config.toml
vocab_size = 2840
qk_norm = false
optimizer = "adamw"
seq_len = 256
MLP neurons of a small language model. Each row is named by its layer, matrix (up: input weights) and neuron, and shows model dimensions 0-95. Each number is 500 + 25 x the weight over its row's rms, rounded and kept within 0 to 999. Numbers have three digits each.
A block is one neuron, or neurons of one layer that tend to fire together. Before each block is what it responds to, as a language model described it from the Wikipedia text at the highest values.

Word-initial letter fragments
L3.up122:536507494489517517529461491508482507440515492495475543472476499470470534488447477470493518476495515522484532485478494521473482466493471483515492506487569458444519486506497490494485527519474469491471512512491480485546501519506509465534571559516485501488510511457497483444502540472513449433
L3.up286:498539537496524514551469541469474528489477541503507508466460505479452531471482492486518564524498511519500532539524493533525474412530477522478507532475540489552508516519509494479455505539500510527482518499479494495518503491506479502515466498518509483517509489481540530482504512492491478458
L3.up316:497478456485544525510494516498501477465498500480508499509476507495507496508487521487536491492502520507497464507488489479481497475517527498514485495540542476520511515564514500497484511500497505495470487444493519513517487531501533480521485514483486463490426542474525440517466506474512444471
L3.up318:519544483473471537516476489518514518513474435479492535491509476473505516521465503501520497489482462478504482511506455509478501493545511515545485521518542515470508485509499459484481493500526499493518487464470471516530485458512500512494482483513524488485462505463509502478500473506508509444
L3.up443:506516477491462544490536520458486512503501465532466512520522486512504499508517491503503507480463499490489505476515523590505484486548544491513499524506506470479505496522500499484495540469526457503495530497495505524508490493498486494522493468531512507498507484468481505499485507544485505522
L3.up664:487435514472526533515524492516527482466503456512478531517476479503483525506442445488537501437517492503539576498488483519494494473508500495499534521513511491485495519513517513523473541489523503505528509507489484468470501513493470487491490537520461498455453467477519522487496489505564470489
L3.up782:476450497533524516534466493503502491456475513475525513531505488517477483529471457452541523475498533538519566516490501569472489474471507498494480504489508511458510515513508523519499539514488518534464476478476485484503491513526501470536524512501487462470472493447508493477496505436534479482
L3.up832:522496484510508535519467507513508514468515502492472491509487439467506541525473484471520492466470473530485507481459495524515460509586469480501499520482508459452544511545499515476509587513530520524485476499478516503516505506471498518530497506527472463507499490515492490452499523506480471463
L3.up950:482512448517497523505436509459492503518455456493499505473506492496524501534470495530502507496498478532506496475499485552506519503502463475520476490528471475479488490527501539486438521508514499499523530524472452479529513515512496443565507519534487446495472466460505510494539535479465493458
L3.up1144:509508477479514529515477566491477488455496481495517523522490483495475478524437437456513511471493517507520535527483477557457495493578482498486523533537529502491500497516509549487518494513539529546546518484499465487487513472468490498515524567535507465517468480473505484457507514525500499480
L3.up1172:508478466490558532495490482526494514470531536509483528516485479485487529493469511487469450511476485519526467479460526497495549464517487482473508487486490454492462490511516488512514535418515503480523512485467481535512501482513506499532487534487513475488497490496522553499498484495503475447
L3.up1208:507494485488538501476477501500531475476468500499464528487481493476501492509462497510514472492497513511518499513510482497493521421462509488455495475519529460464493466504542494534492513515496502511495483448500515496520498523553529473502497532469535456461491517464506507452514506522531436473
L3.up1409:499473480509514527488475507488460491472518489484525520496488490469458509523456459496520523502499514520464537518483499502474493493521487475464494486513515483433524490525523476502503512471479500508504511486492497491512477512517516513503512532498474459477474496483509502468539501468517465507
L3.up1441:572518444464547465496482514474527475488474491490503531479503517464497526509461484477566510462504453520452516483489484525516510462521483522512483507528519486496502503521502491494474520507527470502491508503486457536498481496527488528501529552538561485480443505484541490480510465498484503429
L3.up1469:475506488536518484513501500557531480493537490487511541492499498482462500521466493475502505452499520515508539483520519519469496485497512498521491505476508484437470488514483531519501511492502492504469524523474515466486467503511501478511515517522519519508472507461509503520498482454525466472
L3.up1521:521476482534528511508473503539498469461489457457511542492479504482463504515444478467479523510469543499478530486521496514502498520516507487492511521511506508450505504479490498517505490529474500555496512478461492503513494516511482465537544538489481515486485516486490485473539541482486469442

Table cell numbers
L5.up366:504505501492495516469490519500507500506479503504485524510451473515482514539468457519490503470531534525569499495453460490525530461482491488490500509545497481487507452508526481535503560503475493499500489496476515505461466478500527480489447514523488521503483500469513492481529489511496526461
L5.up612:525496464521514522506493518508539505485462518490470490495496465507518465505537472542502483505472531546456517505477511483489494522462495503456540508490547487529490479505517462498492531511507546506560499466527522500486518484493502502522496498574498481506501487522470558488496501554553484468
L5.up1046:462472494483524484507483506488501494490528523543502513476489452473468500532502455511483461510512533507483502511506544489449507487547490466525482484489466493484538448517511501529499540528499502518539502534471495487499489488544522488556505508472495487470483491478511481504516455517507495480
L5.up1490:537479446507544506492506481474514520506515530500482494510506528531480502506483443503528473463493502512522496528504505542488515484503484493519525496556515511471489512546519505536474500474497459513494492439498534524500486506511510484534526471465510548481460474497491505481490481504526503497

Table row end
L5.up0:520473500500515494528469520505506483474506494522466524523485519565502513464537493479496496524513517530509519475479488507535527451499474485490512472497500438498532530459478517487493521440490483525486475513474504492506392539515484478446534470480529516508524477510527486452497489502550460505
L5.up821:524502465481516480538489499545519504462502548489482506514496517511473524511498479493470524550481459497481502492506493519513517493496485509478516495454536471517524498507508522490466541456517484469474485526481501487515463497543495478529567532491487493465509489497497539469498476497512464485
L5.up1053:554460535492522502513470519505497482433475511482474511558492512554467490507495480497478500484509513509512528479504525499520536491479499505490534520480531442491510528464519511507518549484464518485460528472503499509531445509507473489444503503507540494480515483506509491467472543495533482468
L5.up1418:541495484493489542481478524548518527477432500518472499475471479534439482474496500505481479518467448528510484482488503557504537455500481474482517521481517481507516510496513501505496517452476540525506542498509482491549414528538512475497558498471529506512524484478520490482507543505542464501

Table cell separators
L3.up44:540454516463525534495496511492530472475461526515499510507494513506471517514489501456507520487504498514495503520518507521465532457475484508510515510475476432488503522503494480481523516520540488560477494526515505496526458547503481477424492515518580509509484512445517477499511454483522499518
L3.up95:453516457501505519544427509501547502462508456536482490485504500453493504537470497472490490500480499492536502497484510497498511466523528546532487486519521472476491512517507490482455523490485498499508491496478520486527490476527462486521516485483516466526510530460499532511531450504542472515
L3.up116:480478454504535461491459500529493514426514514509480501538502509484503518506482480428523483496461495521529497516503507485484523470463511515550510505502482507470533472492561477482456549502510524518543468481460586537457486514482484506454466503507551496477481531487518485450509484534530532503
L3.up196:533477512475498504486498525537493501471483473477448483543461488500486511489453480532495499466463488536530483502509476502504530480494523515500552531502483463508505549483541488498508533502502525523480461457528493479500464527507479550497474460490523482527529527488507497490492473520552501494
L3.up216:528488509519520524522499520503511484468457494460466482494491520489455512515461475484535503488442499541494509492505511528524534485479489509467519534511513501475527529516552520512493556492487482523487462465502495464462501499503449529504497476526508495500497530519506520450466518472502496494
L3.up451:505499492474542510502480536479516528465482510485448501525482497482473501508484465479534496498492532496532501488499511494479552457537490483524532502520486473519514501545563485489515524485570469536529501458505506522492487531508459520505473485525537435464484524443521471472489490497546459492
L3.up532:532502505498549496477478538502535490484476500495477485520507493472485499484498475512506466503461467498486469525503510473495528473536554489483518475481532480487497463488494467507497528508482485498504477421471531546498495497512520483535507486511523484479526511496530493510480550489533429456
L3.up667:531484504468557492514450540499504492472461520490480531524502494496486490499485480466541511469501474515461494486502534487477558492487515481548528509496536492505530464527532492501466515501487480506520490500507504488510513514527517503519523499506518434470486481482518523495536549505502453484
L3.up716:506485512491552475516464529486491524452467496472454488532496495472464498534512468497539526419478515519481547527490498546488549482517482522518516501456543450496507505554526519491510519523548514484510466485485533496504496502501496516507494504527512459473472504488519458467489519520548473488
L3.up806:549528505493524497490460537499520540469481438486482524465455490489477534495467479519517481491472469485478517484493485505483482466500487521486506494505519453449505472509532436520468542544535507477498471455506523523530508507531479479501505515547514495507517497525527503469509459538486479471
L3.up964:507498460507494484493506506524475509490541476471481507494506532508510493475505511486484499492457466506498490487495529509460472508519481480482488480461547468513503521517507485506489501513543509516547496479515544530517456501502500506501538480525505448510542482487469511496496504456556449485
L3.up1075:510495485503531531478483458478532540475487468524475533535507502503454502498488456519504491503477493512497526498441491499470483480483503496479524499511504515498483515504537495521463492476512520459504471422494498510500484498505483486523490524493524486482503467497515581472522503511509462498
L3.up1132:555480524488492527517461503484517516454474506482452506529466523485463518478450462526492473500487516517509537515498514536507543465492470497495508491460482443496506488516510448504497531512488519545493462468509539516517468519515521422455498513515529490476512494484516487448541500491520471449
L3.up1184:487473498471539521496490533526505505472467469455464477543490501490505492521482471511511505436448483524526473492489508508525543444540481529496518505511519457500486511526522510482489553511529511508495494459498486482512473500510475509493495483505517502513493557473537495454480523513532476507
L3.up1220:502519505484564552506498538514521513470433499459489510494505476477495446511496501528498507494461473494482500475510504517479526468537442520471478515509553467463532505511506479501505546509513515503547471436512551473534489499501485482495483447501555467483492533518507493497532506496516503501
L3.up1503:542512459476505479493449509491497521466457534512501541465483476479484511514487439501541507463464477471468528485491506550455499483514484486473490480543524469497496491560524468499482493496535518535512507515503534510516503496536500563557503521498516486522519508489477534489518493545533504499

Mid-number digits
L4.up560:504524502475500518455474512471530526492456511470464512508484459500476466501508447480536508500487450514502534503481501524515574446480453537467553518509539449504465494521530498490521497493527532514511484473477501525493505531518465506498503476513513525496505508526481537454507492536561496464

Next table cell
L4.up1257:529530509485547546501508507484468530466485479493503530494482477483458541488456462566490493498480467513549495498478501487507466488541491523503523521515555492501513480483531476496467539515504544514521489480524514512511514513511528488514484518524511483488452475504494527517514528527527516488